From a checkpoint of a small transformer trained on Wikipedia.
Architecture: biases, untied embeddings.
Training: a variant of Muon for these matrices, 123M tokens, 4224 steps.
MLP neurons of a small language model. Each row is named by its layer, matrix (gate and up: input weights) and neuron, and shows model dimensions 16-143. Each number is 50 + 15 x the weight over its row's rms, rounded and kept within 0 to 99. A neuron's up and down rows have the sign that makes its largest values positive.
Before each neuron's rows, "fires after" lists the tokens most often just before its 100 highest values on Wikipedia text that the model never trained on. A number after a token or word is its count.

fires after: " |" 38, "|" 23, "-" 23
L3.gate43:42 57 48 37 78 37 27 48 51 37 62 57 74 46 18 58 59 50 44 57 45 39 42 38 49 18 66 70 54 67 49 83 34 62 61 63 29 30 45 64 63 36 59 50 99 40 54 42 67 71 31 77 59 22 48 59 30 46 31 76 53 77 56 44 44 54 40 29 40 51 48 58 64 46 23 38 47 21 53 43 58 29 39 63 62 62 59 47 50 45 53 50 56 58 27 38 45 21 37 49 68 49 41 46 46 50 70 26 61 75 75 41 49 48 44 88 47 42 61 49 40 61 57 60 54 89 71 71
L3.up43:51 44 61 32 58 61 46 46 68 47 69 59 44 48 23 33 50 52 68 59 58 35 52 21 45 57 33 29 50 58 41 52 39 49 53 35 47 49 47 58 49 43 46 63 95 14 36 44 42 56 44 66 56 21 39 67 54 49 25 58 61 47 78 39 57 51 53 39 59 63 67 29 31 74 60 60 45 38 55 19 35 43 72 61 60 77 74 37 71 37 56 50 50 57 42 38 62 19 37 54 45 66 41 39 53 35 51 39 48 95 54 68 52 64 42 81 66 66 42 50 55 60 63 69 69 88 73 50

fires after: "." 27, " |" 24, "|" 10, "\"" 10
L5.gate379:57 28 31 33 83 55 28 29 66 45 59 29 70 59 35 45 85 40 51 61 41 41 53 51 43 52 40 17 61 58 57 49 59 26 40 39 33 32 44 59 52 50 66 29 69 82 34 73 51 47 27 67 46 31 39 65 38 67 75 78 45 51 64 55 26 34 40 28 46 59 65 49 54 48 21 31 60 51 30 40 51 19 68 56 44 35 47 39 51 16 86 78 31 47 48 64 53 21 43 31 32 74 46 30 51 46 66 55 49 58 14 49 46 81 50 44 55 60 58 32 31 72 59 57 39 49 58 43
L5.up379:56 51 71 54 65 68 57 43 77 31 53 31 34 47 55 53 64 39 52 34 28 77 46 49 41 51 67 41 68 34 27 72 34 70 64 49 42 42 29 70 69 47 65 67 94 52 64 41 43 41 40 30 51 49 50 44 15 23 61 41 72 60 57 40 52 47 36 41 56 58 27 61 48 55 70 55 82 40 41 37 72 63 38 78 46 53 52 39 63 69 57 59 40 12 51 56 36 33 67 40 83 58 51 37 63 48 26 45 65 46 37 59 75 49 45 59 39 70 41 36 41 46 71 92 46 63 40 59

fires after: " |" 45, " from" 5, ";" 5
L9.gate279:54 39 64 60 29 49 39 91 23 39 36 42 43 55 63 59 37 44 60 43 36 63 50 40 33 50 39 57 62 35 32 57 62 60 77 38 89 41 51 53 50 52 85 24 68 46 56 57 57 61 40 43 57 66 61 20 35 33 60 26 50 40 47 48 53 54 15 46 68 23 68 69 77 49 62 71 45 24 76 41 69 41 55 53 68 36 68 69 49 33 49 53 68 57 91 55 53 53 52 56 39 42 39 43 44 42 41 60 44 68 29 41 60 51 25 40 37 76 73 51 30 42 74 52 34 45 49 40
L9.up279:60 58 43 58 33 57 35 67 33 41 47 31 43 39 58 44 55 24 41 60 63 82 60 55 65 26 65 65 29 57 45 54 66 41 92 56 74 50 62 82 40 58 35 53 65 48 35 62 28 50 43 46 62 59 66 62 56 47 60 64 26 67 63 43 47 42 45 38 67 55 49 52 64 41 81 76 82 37 51 29 72 36 47 61 57 36 18 56 56 41 52 56 53 44 56 68 61 72 51 49 27 33 43 59 39 58 32 59 40 46 42 35 60 10 55 58 52 77 40 43 52 53 66 49 55 29 68 41

fires after: "|" 52, "-" 43
L9.gate304:59 31 44 59 35 37 20 65 65 56 61 49 65 63 63 33 16 69 49 50 67 44 42 25 35 51 56 40 44 41 64 36 32 51 70 46 52 66 68 72 29 47 51 36 57 38 70 72 54 58 49 40 63 55 61 70 26 55 58 64 51 51 59 32 64 54 37 35 66 40 27 39 32 38 56 56 61 52 44 40 64 56 33 40 51 66 41 29 69 55 44 53 42 65 57 20 24 50 46 50 82 53 36 41 61 47 30 56 68 45 67 76 69 49 45 47 66 66 47 78 45 59 60 50 42 14 71 83
L9.up304:53 59 47 59 57 53 39 26 32 28 58 56 75 36 54 33 74 39 68 14 54 37 49 68 60 48 45 41 28 43 49 35 58 61 13 50 53 55 47 48 63 58 37 58 54 15 43 60 61 26 61 51 61 66 58 44 47 82 59 50 52 53 55 37 55 72 28 56 55 56 44 40 55 36 85 55 62 47 53 41 32 65 51 41 55 69 63 35 23 49 59 51 77 59 28 57 55 00 51 52 24 51 53 90 28 77 66 53 44 64 24 30 31 54 48 54 64 50 46 47 74 50 52 32 64 65 48 50

fires after: " April" 16, " May" 12, " October" 11, " February" 11, " September" 8, " January" 7
L7.gate125:37 22 15 56 59 59 55 28 57 65 62 44 32 62 36 63 64 50 34 56 41 51 56 41 47 53 50 58 74 59 73 50 31 51 61 52 40 50 39 19 55 47 48 44 71 48 37 34 53 34 59 45 40 69 49 57 33 68 21 74 25 72 75 49 86 55 54 33 51 71 46 53 61 35 72 72 82 18 79 43 48 77 54 54 52 40 38 70 56 52 54 69 88 89 56 23 45 66 39 16 36 42 46 55 51 45 42 37 69 50 26 60 53 51 77 65 57 59 45 50 34 74 59 43 52 39 30 62
L7.up125:35 49 25 79 68 68 50 59 45 50 15 58 48 51 87 76 28 57 43 33 44 41 65 67 52 74 45 59 56 56 86 38 49 30 38 48 60 44 25 69 70 75 49 09 13 48 27 51 38 26 68 42 57 63 48 52 46 53 41 59 53 57 61 37 49 37 56 43 33 53 63 25 32 35 30 43 43 83 55 35 46 62 49 66 47 47 57 43 64 57 50 57 56 32 58 67 59 28 50 34 64 53 64 45 41 40 29 46 44 36 84 68 82 26 53 56 54 41 24 72 50 33 56 60 50 62 38 79

fires after: " was" 19, " is" 11, " be" 10, "," 9, " are" 6, " (" 5
L9.gate148:73 85 46 76 71 61 61 44 47 40 48 25 58 48 82 59 57 79 53 43 52 30 41 53 34 22 56 66 47 47 36 41 62 42 37 50 48 44 59 55 36 60 56 46 69 18 35 39 39 36 58 37 38 35 51 47 75 36 73 53 58 52 85 38 46 56 45 52 57 65 80 67 47 66 51 56 57 39 33 52 38 57 70 52 40 50 10 32 48 34 44 53 41 55 82 56 42 60 73 48 57 35 41 65 41 52 63 30 55 74 41 35 53 36 34 71 29 66 47 45 24 64 45 43 72 47 41 58
L9.up148:50 55 46 44 60 58 31 68 61 54 60 45 31 30 13 44 39 36 62 44 29 47 51 46 55 47 34 69 48 44 55 54 35 42 36 22 69 41 50 32 57 33 33 35 33 45 30 31 66 52 32 56 58 84 50 39 78 21 66 61 35 60 53 14 68 69 24 38 55 32 79 49 51 60 31 54 43 43 76 47 36 44 29 60 21 41 58 96 45 57 41 54 73 66 51 69 59 41 51 60 27 53 50 51 29 66 49 74 46 35 59 46 70 66 59 59 51 17 73 56 56 56 62 44 62 18 69 35

fires after: " 18" 34, "19" 25, "18" 7, " 17" 6, " the" 5
L3.gate380:51 44 53 46 36 59 42 79 44 65 59 58 38 70 55 47 23 33 50 47 40 36 72 40 69 49 63 48 57 23 63 57 58 54 58 46 31 48 73 38 48 41 48 57 65 65 55 21 29 48 62 41 70 50 40 52 63 59 84 69 62 61 68 30 35 46 52 63 48 44 28 47 62 49 24 70 40 22 68 55 38 75 70 50 70 29 48 49 49 52 53 61 31 29 64 43 52 57 76 33 52 54 36 45 34 42 66 53 08 51 54 88 46 62 43 65 42 79 54 32 47 35 43 47 70 51 58 59
L3.up380:41 70 56 77 67 20 52 38 63 46 28 73 69 60 37 36 53 49 49 53 46 43 41 75 99 50 44 37 61 66 46 56 48 50 52 40 41 65 30 42 38 68 44 56 78 40 63 62 56 53 66 44 28 68 72 48 57 47 33 28 32 36 32 32 65 65 86 47 40 33 70 39 64 35 42 55 75 65 45 35 48 57 46 52 64 52 56 45 45 60 38 58 72 41 44 45 60 65 47 39 43 48 61 41 53 54 48 46 24 48 28 29 50 29 41 39 38 88 65 51 51 52 35 64 63 44 36 50

fires after: " the" 31, " a" 21, " Can" 6, " an" 6
L3.gate304:44 52 74 54 33 53 72 26 50 18 63 62 82 55 33 51 41 44 31 32 41 53 34 50 45 31 50 40 46 57 48 50 81 34 35 47 54 25 55 58 41 75 55 54 39 51 71 23 61 34 49 52 52 42 38 35 45 39 16 40 56 42 39 62 31 63 62 37 64 38 63 70 55 41 12 43 79 56 37 63 51 43 71 77 74 35 42 52 58 92 63 83 72 51 58 45 73 33 51 25 65 44 40 70 67 26 65 44 47 57 53 46 52 11 73 30 41 43 33 41 45 66 42 52 37 69 67 64
L3.up304:71 63 53 50 27 31 68 34 84 38 47 47 62 35 50 53 37 50 37 58 42 58 46 82 59 13 50 47 61 41 49 42 48 37 38 53 64 35 53 53 55 78 63 63 36 45 60 45 34 27 24 62 52 62 46 48 22 64 25 71 44 52 52 62 48 61 53 49 63 69 45 60 23 41 55 49 80 56 51 55 66 73 78 46 59 40 54 17 46 64 51 58 39 32 70 85 72 50 39 17 60 72 70 79 68 65 55 32 36 95 48 26 47 67 66 61 56 66 62 44 52 54 43 69 40 47 78 43

fires after: "|" 46, "-" 20, " the" 5
L3.gate240:61 40 53 68 48 45 42 55 49 55 27 73 59 58 40 53 66 52 27 66 38 60 43 46 61 18 48 53 77 67 37 72 61 53 61 47 39 17 58 55 21 43 27 42 96 38 54 58 29 41 42 75 44 23 49 45 33 55 72 45 25 36 34 22 51 53 52 57 63 36 52 45 59 41 33 43 83 54 54 43 49 75 64 47 28 52 45 35 47 31 40 57 62 39 42 46 57 79 32 53 51 61 47 58 16 48 43 32 44 52 56 51 45 46 64 76 33 36 45 53 72 72 59 46 33 89 38 61
L3.up240:63 53 55 82 31 60 39 60 38 41 52 69 63 27 51 53 31 48 55 55 80 52 28 59 65 35 47 66 45 54 54 69 54 69 49 46 65 62 67 49 51 57 41 53 64 68 49 19 18 83 62 78 25 34 23 26 42 64 75 34 38 63 64 38 44 34 47 66 54 51 65 40 70 46 27 44 80 56 45 23 32 52 51 36 61 45 38 61 52 31 54 36 24 38 37 25 65 69 17 62 64 66 41 52 35 50 47 36 70 53 49 61 53 73 48 55 30 33 58 83 59 45 35 43 43 66 48 53

fires after: " December" 18, " September" 14, " October" 12, " February" 9, " age" 7, " January" 5
L5.gate234:82 32 40 44 55 51 62 43 50 51 51 89 59 47 46 28 46 61 40 36 75 12 77 72 45 72 38 35 58 62 85 63 37 15 44 38 84 49 44 57 31 81 42 60 61 18 63 47 26 50 64 66 36 85 69 83 55 44 50 60 36 38 48 28 50 53 46 60 66 59 58 44 55 39 78 53 52 51 63 41 17 57 49 62 50 54 49 52 43 32 62 49 88 83 55 50 69 79 51 44 35 50 46 53 58 27 48 53 61 38 44 46 35 23 60 63 49 61 46 41 36 68 32 35 52 31 32 53
L5.up234:59 52 28 41 76 63 64 41 60 36 19 69 72 50 64 59 60 47 44 33 58 71 56 35 85 56 69 23 77 22 66 73 31 29 38 54 64 73 24 61 59 57 67 29 55 36 44 56 22 46 34 43 62 58 62 50 41 62 46 48 36 43 56 44 66 75 34 44 34 44 46 59 55 51 58 77 63 39 56 29 43 79 53 53 45 42 46 31 18 59 72 62 22 30 34 62 36 43 64 54 51 60 65 57 42 45 16 28 42 63 33 14 54 28 51 61 38 65 61 58 52 43 63 50 52 23 44 49

fires after: "19" 59, " 18" 22, " 185" 7, " 184" 4, " 175" 4
L2.gate342:63 65 31 72 22 54 58 39 32 62 58 51 45 57 49 28 50 43 42 53 48 58 39 25 78 40 30 46 60 52 57 58 39 47 36 63 64 43 51 36 48 48 52 49 47 75 21 61 15 23 52 50 42 50 42 34 40 70 80 25 72 48 83 43 62 37 57 36 31 34 59 66 57 55 52 37 32 49 61 37 48 18 68 67 50 46 48 67 47 32 59 83 31 00 79 39 83 54 71 50 37 47 51 45 35 44 55 46 61 64 52 34 47 63 44 59 30 54 57 57 53 53 35 31 68 47 52 48
L2.up342:89 45 38 67 50 70 42 56 39 57 81 34 51 65 60 47 60 10 57 52 34 56 63 19 66 57 43 67 71 36 50 61 53 28 68 58 51 29 45 46 48 64 56 44 58 62 37 64 33 40 54 59 26 39 35 42 57 60 99 32 46 49 50 33 58 41 66 32 47 41 46 50 60 49 54 35 45 46 71 30 19 38 65 52 62 53 44 52 47 37 28 81 18 11 57 48 68 86 53 35 18 56 53 20 35 59 50 38 45 61 43 48 57 55 71 58 52 58 68 57 36 43 35 39 40 45 74 56

fires after: " the" 41, "–" 11
L9.gate221:39 55 37 89 55 52 43 74 14 41 60 43 56 46 49 53 55 44 56 53 76 79 28 38 55 02 41 36 82 35 44 49 73 40 33 51 50 35 38 57 47 36 65 61 64 51 34 62 66 36 67 43 39 57 64 54 37 18 39 49 74 26 46 25 59 10 32 39 53 43 45 58 40 28 41 42 49 57 58 37 53 44 33 59 72 31 43 31 31 55 52 67 38 64 49 52 54 10 47 52 75 33 38 60 75 36 49 54 52 55 55 33 41 50 30 36 75 40 58 56 37 35 76 18 77 54 23 50
L9.up221:52 53 54 45 60 53 61 31 57 52 55 40 42 45 31 59 61 50 61 40 25 71 33 29 68 40 50 36 44 57 73 30 46 61 34 52 15 60 50 55 64 37 72 55 40 24 47 46 49 48 42 33 60 69 60 49 47 10 50 15 04 64 39 43 43 36 37 31 55 38 58 34 59 53 25 49 31 36 43 75 53 46 30 44 71 41 40 53 53 30 43 76 25 45 42 44 49 21 68 45 99 58 26 36 60 41 75 39 48 41 49 42 46 54 35 49 60 62 53 30 51 56 61 68 44 54 54 40

fires after: " was" 37, " is" 12, " be" 9
L3.gate0:46 42 41 41 82 45 60 36 43 43 46 34 43 33 61 57 29 40 27 43 53 43 35 74 36 66 36 61 49 57 61 28 48 74 79 45 38 35 63 28 43 56 59 72 57 62 53 15 07 61 74 42 35 66 45 26 57 84 49 38 70 61 59 26 43 63 54 60 87 38 42 72 74 81 28 30 70 44 68 45 47 30 45 60 58 72 46 55 60 46 55 64 48 65 23 48 61 41 32 60 49 24 39 60 52 60 43 47 37 55 35 32 57 26 44 38 78 34 51 44 47 47 44 35 56 48 35 61
L3.up0:37 43 39 35 88 36 45 46 59 42 20 52 43 16 42 56 46 66 49 31 49 24 42 69 46 49 34 49 46 62 31 54 56 66 65 43 73 41 51 00 79 62 57 62 37 30 53 43 44 55 58 46 46 29 48 45 58 82 67 50 54 55 45 47 58 53 48 59 62 59 60 50 38 73 50 21 66 21 35 37 41 46 50 75 21 61 70 56 40 77 36 49 59 30 39 59 36 32 54 70 33 29 24 37 66 75 52 45 43 25 44 48 59 57 56 57 61 36 59 42 52 46 29 41 57 72 22 65

fires after: " |" 91, "ju" 5
L5.gate254:43 43 70 68 44 50 67 46 46 56 74 46 49 48 15 65 56 51 53 80 34 41 58 27 41 55 37 48 51 19 55 40 44 57 70 27 75 67 35 48 55 59 56 54 29 51 87 46 50 30 93 47 41 31 45 40 65 29 47 49 43 65 69 41 36 63 52 44 87 55 23 84 26 43 48 79 38 37 47 35 23 78 62 56 44 54 47 39 67 58 46 43 58 50 63 57 52 70 30 72 63 63 68 40 62 46 53 51 45 59 68 44 50 65 51 48 56 62 77 44 21 54 47 51 38 60 45 25
L5.up254:53 67 70 82 63 45 65 65 42 46 41 59 19 46 16 54 43 47 72 54 69 60 46 53 52 30 56 56 72 39 69 49 70 59 65 46 60 33 30 35 46 41 64 26 34 47 59 69 43 28 57 14 35 06 89 47 51 34 30 62 35 48 81 69 45 42 30 71 67 50 46 50 55 41 36 54 30 61 48 57 41 32 32 43 35 57 54 44 56 61 30 32 47 49 42 30 60 71 46 64 49 40 50 59 43 56 63 45 10 45 33 38 64 66 39 50 59 60 41 25 63 41 31 36 59 50 42 66

fires after: " the" 28, " 18" 15, " $" 9, " from" 8, "°" 6, " in" 6
L3.gate191:43 64 23 49 67 66 42 35 44 47 49 56 58 69 39 22 62 45 46 35 72 55 64 54 33 57 40 54 39 50 57 51 49 34 52 70 78 48 36 67 32 43 63 55 80 63 75 47 23 69 16 43 27 58 42 45 38 42 49 27 38 59 86 48 35 58 61 29 36 45 55 38 54 48 19 42 53 62 56 47 53 35 30 31 60 29 70 56 53 49 63 51 35 14 46 40 79 65 51 36 37 71 70 46 46 47 62 48 24 48 27 34 91 60 49 54 39 88 60 56 56 43 59 53 30 34 44 65
L3.up191:62 49 43 86 51 49 38 37 21 49 58 47 55 69 19 36 38 32 49 30 70 51 64 53 73 40 58 35 47 27 49 29 67 01 49 74 70 55 62 50 28 38 81 69 58 45 67 61 37 41 27 60 49 37 55 68 87 41 48 60 42 57 39 50 31 68 58 38 50 38 62 32 71 53 27 43 65 43 44 43 51 30 51 53 83 68 57 49 40 63 36 24 43 40 55 54 76 79 48 43 49 78 60 66 46 28 64 50 44 53 33 58 37 55 58 46 26 31 72 44 62 44 44 50 21 35 52 56

fires after: "-" 28, "ig" 10, "at" 6, " Time" 4, " Fo" 4
L5.gate301:56 24 47 53 36 64 45 36 25 72 46 57 41 26 74 66 53 60 50 46 43 30 53 63 69 39 50 45 78 54 44 63 53 87 52 51 06 56 38 43 40 35 60 55 74 54 36 25 56 57 89 48 54 54 54 49 71 41 62 69 48 50 43 29 59 48 81 39 64 48 37 56 16 41 49 45 46 65 56 31 44 36 73 56 35 40 55 48 47 41 34 53 39 80 65 55 44 39 30 44 55 56 48 57 36 43 00 57 54 71 63 51 40 47 64 50 60 67 48 68 43 59 57 51 29 36 61 43
L5.up301:61 37 51 34 62 73 59 35 47 67 65 62 16 50 63 65 71 45 45 58 60 34 53 63 18 38 54 39 44 42 75 34 46 70 47 36 49 46 42 44 34 36 63 29 46 49 25 74 41 65 43 67 99 35 49 52 38 48 52 63 53 45 61 44 54 54 54 37 64 84 25 60 46 51 60 50 65 68 52 53 54 26 68 35 39 36 55 32 31 20 46 51 50 59 54 63 57 15 43 56 20 42 40 42 54 47 18 20 49 69 62 48 64 46 50 66 54 53 48 46 31 57 59 56 50 28 59 66

fires after: " (" 36, "-" 8, "\\" 6, " Ot" 6, " Un" 5
L3.gate146:25 58 67 49 49 26 46 74 45 59 50 39 87 63 49 63 65 31 47 32 44 51 63 43 62 25 66 59 39 66 35 51 69 74 39 76 52 30 60 50 48 26 56 49 62 42 66 52 54 30 67 48 20 39 91 47 57 37 44 50 30 31 41 53 53 58 54 51 32 36 71 64 58 30 31 66 61 26 44 45 47 64 47 63 49 70 43 41 32 48 60 71 45 68 35 36 14 53 23 55 47 19 38 53 37 36 46 18 39 24 59 56 60 47 33 81 27 64 44 31 48 38 56 48 59 38 53 56
L3.up146:35 54 83 65 38 20 49 52 52 52 56 45 62 61 59 40 64 57 47 46 57 43 72 39 52 58 74 68 55 59 42 69 62 45 56 44 60 25 57 33 64 44 44 60 55 40 45 48 41 45 82 49 11 37 59 50 34 78 39 48 47 66 57 48 68 37 55 66 34 33 53 87 54 42 60 64 66 42 60 19 64 49 28 36 54 53 45 46 68 68 27 62 60 48 46 23 00 34 45 76 42 33 40 58 51 19 68 45 33 39 50 51 82 42 58 40 36 71 52 51 37 57 65 55 70 42 31 35

fires after: " the" 67, " a" 6, " The" 4, "The" 4
L3.gate121:24 41 43 55 58 57 45 29 62 43 36 57 47 47 28 56 42 51 44 49 67 65 39 42 32 30 44 55 56 70 35 76 51 44 46 53 52 64 44 51 73 64 72 41 49 30 78 52 37 59 69 37 38 26 48 55 42 43 41 39 72 77 47 75 44 53 25 52 32 54 51 51 48 74 39 40 84 32 42 68 55 40 75 55 72 58 77 39 46 55 67 61 37 27 44 55 63 45 69 18 52 55 51 68 65 44 70 34 24 76 75 58 43 61 61 88 38 70 61 39 53 44 52 62 63 60 51 73
L3.up121:26 43 35 51 47 78 56 27 45 60 45 49 53 17 42 39 29 86 62 38 41 39 46 29 51 59 48 15 61 62 64 56 67 45 60 38 55 49 63 43 54 54 45 45 54 60 71 60 36 39 76 51 71 38 50 50 51 41 44 34 50 32 57 49 55 47 48 31 41 41 41 62 69 57 39 42 56 39 73 71 46 50 80 39 38 65 31 69 56 36 33 56 09 34 56 38 44 43 64 53 65 53 64 72 59 64 62 59 62 65 56 29 42 55 33 54 57 90 14 44 54 67 49 51 56 39 50 56

fires after: " in" 67, " 18" 14, " to" 7
L3.gate5:59 53 54 72 40 50 43 37 23 62 47 48 51 38 32 05 44 49 81 56 74 28 56 18 56 62 38 56 41 62 77 80 44 28 55 56 26 66 55 46 43 49 57 73 56 68 70 75 37 43 73 41 53 74 40 26 51 62 48 47 40 62 75 58 48 09 41 34 48 35 45 59 48 59 32 49 30 43 65 38 49 33 44 66 29 50 55 52 52 59 13 66 47 45 58 67 25 34 53 33 61 70 53 51 47 26 58 44 47 67 33 24 27 54 51 52 41 60 40 45 38 53 52 33 55 18 38 69
L3.up5:44 56 70 54 31 70 69 42 32 55 38 69 28 55 40 46 33 52 58 63 44 53 69 46 46 47 69 33 58 80 57 33 54 35 24 43 47 24 78 51 45 37 58 59 62 72 77 67 52 59 46 47 64 49 70 49 37 63 45 34 33 21 74 58 29 20 40 47 56 49 57 37 62 61 11 52 25 34 66 60 54 49 70 33 69 44 61 84 33 88 33 61 41 36 67 59 42 53 32 67 74 30 59 46 45 53 49 48 38 55 51 29 37 55 39 67 71 62 55 41 57 39 61 44 45 43 52 76

fires after: "," 52, ":" 23, "′" 13
L3.gate98:73 29 72 35 58 26 40 41 51 48 35 38 37 26 43 09 75 52 63 44 24 47 49 49 61 60 53 51 52 55 40 34 49 28 22 28 38 48 60 61 62 51 58 35 39 54 27 43 15 65 41 55 67 20 30 60 27 48 70 36 54 69 58 37 55 50 52 67 34 60 68 69 48 25 69 57 61 65 48 38 55 19 57 58 62 60 54 58 35 47 48 34 70 87 50 33 67 53 17 40 54 75 50 25 75 44 45 33 40 44 43 49 54 21 29 47 42 42 19 63 38 39 58 25 61 48 52 52
L3.up98:50 66 83 47 70 46 47 51 56 55 37 42 49 40 20 42 47 29 58 26 35 34 56 75 50 58 26 25 67 28 61 32 59 40 62 57 45 57 93 36 86 42 50 63 59 57 56 62 42 52 60 50 63 30 21 67 52 48 59 75 57 65 65 55 58 67 25 73 55 58 39 52 46 50 71 54 58 40 35 56 50 31 77 35 76 39 79 68 64 64 25 46 56 63 67 67 59 52 37 69 52 46 74 54 66 66 53 55 46 30 28 37 40 45 58 40 42 58 24 59 82 51 29 29 82 43 39 62

fires after: "," 41, " of" 12, " and" 8, " to" 4
L3.gate433:44 68 56 65 79 69 26 57 12 60 24 35 33 67 34 30 64 51 59 57 49 62 51 49 20 47 36 82 63 63 13 38 38 51 11 33 43 58 42 49 63 48 66 66 57 42 48 46 64 55 44 18 35 41 31 42 56 37 18 59 63 51 75 35 69 63 36 61 30 46 54 49 52 65 46 40 51 41 58 49 36 36 39 56 60 55 49 43 46 57 42 17 69 64 55 38 41 18 30 52 47 58 44 58 33 54 39 53 35 50 45 23 42 37 61 50 49 42 53 55 49 50 53 17 44 60 50 35
L3.up433:61 74 85 70 44 37 42 73 35 24 57 44 40 31 44 44 36 53 41 46 61 52 55 37 43 95 40 36 57 46 59 23 55 69 38 53 54 81 63 57 78 42 56 59 70 44 38 55 61 65 44 33 42 38 36 65 59 47 16 59 58 75 74 37 51 48 05 61 20 40 50 52 31 74 50 41 30 41 49 41 23 40 43 64 74 50 64 41 63 38 69 32 43 56 63 45 57 66 39 67 55 56 71 61 38 36 66 56 61 49 34 45 58 56 66 47 69 29 47 62 57 59 56 27 41 64 35 48

fires after: " a" 52, " an" 8, " •" 4
L3.gate285:51 21 51 56 38 21 53 73 51 37 43 46 41 59 41 71 54 43 37 41 59 58 61 58 45 86 50 69 34 49 25 27 75 37 41 54 27 66 53 43 62 29 48 48 46 25 21 47 90 25 39 75 39 44 39 66 63 56 53 46 36 45 37 41 47 33 48 36 39 38 31 42 64 52 43 64 62 62 60 40 58 42 78 53 69 56 42 66 47 46 35 63 62 74 55 46 82 43 33 60 62 51 56 70 58 42 49 61 26 73 71 48 62 36 46 45 60 67 33 60 43 26 43 40 44 78 79 69
L3.up285:54 29 71 45 57 16 47 47 51 20 69 30 48 66 54 59 59 37 32 44 39 41 39 22 74 68 44 82 58 30 37 41 53 46 55 35 38 56 44 37 44 72 33 47 46 46 40 48 69 24 42 50 44 48 42 37 50 39 52 46 53 45 41 28 82 48 76 29 38 39 18 45 60 20 56 51 62 55 57 35 68 56 50 63 62 71 63 73 66 65 48 57 76 49 36 54 70 67 56 35 54 49 51 41 19 38 12 63 62 75 87 51 59 42 43 41 34 51 60 59 54 47 37 17 56 62 38 78

fires after: " a" 19, "." 14, " the" 13, ":" 10, "," 7, " of" 6
L9.gate201:30 49 25 40 36 35 34 46 56 59 80 25 42 43 45 92 27 65 20 60 51 34 76 66 50 31 30 41 52 40 55 77 42 53 22 42 42 66 46 70 63 79 46 62 63 48 45 35 66 54 43 45 39 72 14 62 56 40 57 47 67 48 67 83 44 55 40 68 70 46 60 46 49 65 45 36 55 59 36 77 24 35 53 44 93 36 67 38 51 36 57 33 60 51 55 53 38 46 39 42 48 38 63 61 36 41 44 28 57 47 65 36 39 36 76 35 56 55 42 34 47 32 59 54 26 62 57 43
L9.up201:42 55 53 61 27 50 58 64 52 21 68 40 38 50 30 67 54 16 37 30 61 38 58 68 68 39 36 48 61 42 52 39 44 58 23 48 32 60 64 56 49 54 28 32 58 52 35 52 61 22 48 60 69 34 59 47 46 52 28 53 66 35 75 56 43 56 56 49 30 76 49 59 74 35 26 48 72 68 47 60 77 50 48 59 49 64 52 83 53 63 30 60 22 59 43 45 74 54 41 75 78 47 82 28 78 85 55 46 52 50 57 44 30 14 48 41 46 84 63 31 32 63 27 22 52 57 63 47

fires after: "\n\n" 39, "." 20, " |" 19
L5.gate376:83 38 48 51 61 61 50 41 81 33 50 70 54 46 42 61 70 51 51 66 52 24 48 45 38 40 25 47 50 53 76 65 54 81 47 34 48 72 68 48 53 28 53 49 61 72 78 55 63 34 62 49 54 66 51 55 42 65 63 39 44 28 27 15 48 82 37 29 46 66 45 31 44 58 49 36 52 57 80 38 31 70 37 64 50 93 60 47 49 39 41 45 51 25 44 51 76 35 55 33 53 50 53 61 52 34 47 51 54 74 48 22 52 86 55 26 58 70 63 35 44 33 67 67 55 54 36 53
L5.up376:45 34 47 53 47 60 62 52 58 24 64 53 36 20 88 64 70 43 35 28 44 62 58 37 65 53 60 28 76 51 48 40 42 49 24 57 63 80 37 65 60 49 51 71 89 36 43 39 58 61 69 56 42 37 34 59 56 58 47 44 36 48 59 46 47 53 83 39 50 55 76 60 41 43 57 69 51 31 69 39 65 82 57 51 58 66 55 10 44 65 31 44 47 56 65 54 35 55 25 60 56 77 30 55 58 42 54 33 36 64 49 57 45 80 51 47 37 56 35 77 63 71 74 25 39 46 71 51

fires after: " In" 28, " in" 14, " 18" 13, " 17" 11, " 184" 7, " 185" 6
L3.gate412:61 41 64 59 24 62 60 39 35 49 67 52 55 59 39 54 36 67 65 44 62 26 48 64 50 62 65 66 56 80 50 47 27 38 40 15 39 01 50 25 52 57 48 42 70 54 42 45 52 29 36 30 57 64 60 17 61 44 64 34 38 49 54 28 78 35 44 38 50 54 73 60 35 57 36 52 26 41 38 35 61 31 39 51 84 49 41 48 21 49 41 38 44 49 39 75 41 61 78 61 45 58 59 73 64 54 52 68 24 49 59 29 23 75 48 41 46 70 62 56 74 41 62 44 61 80 39 54
L3.up412:61 70 24 58 29 65 54 74 50 44 44 55 50 27 60 62 44 56 36 72 62 40 09 63 28 33 77 54 73 49 57 63 22 65 41 10 25 43 79 42 64 59 46 49 70 55 56 50 37 32 65 78 77 71 62 38 43 58 75 25 57 51 44 22 44 58 58 56 38 48 56 55 50 46 33 46 38 59 42 68 52 06 50 55 44 53 25 62 30 49 31 41 45 45 43 57 41 52 49 32 43 36 35 55 65 53 44 42 61 70 50 52 29 58 60 71 55 25 35 62 58 48 25 53 45 37 62 39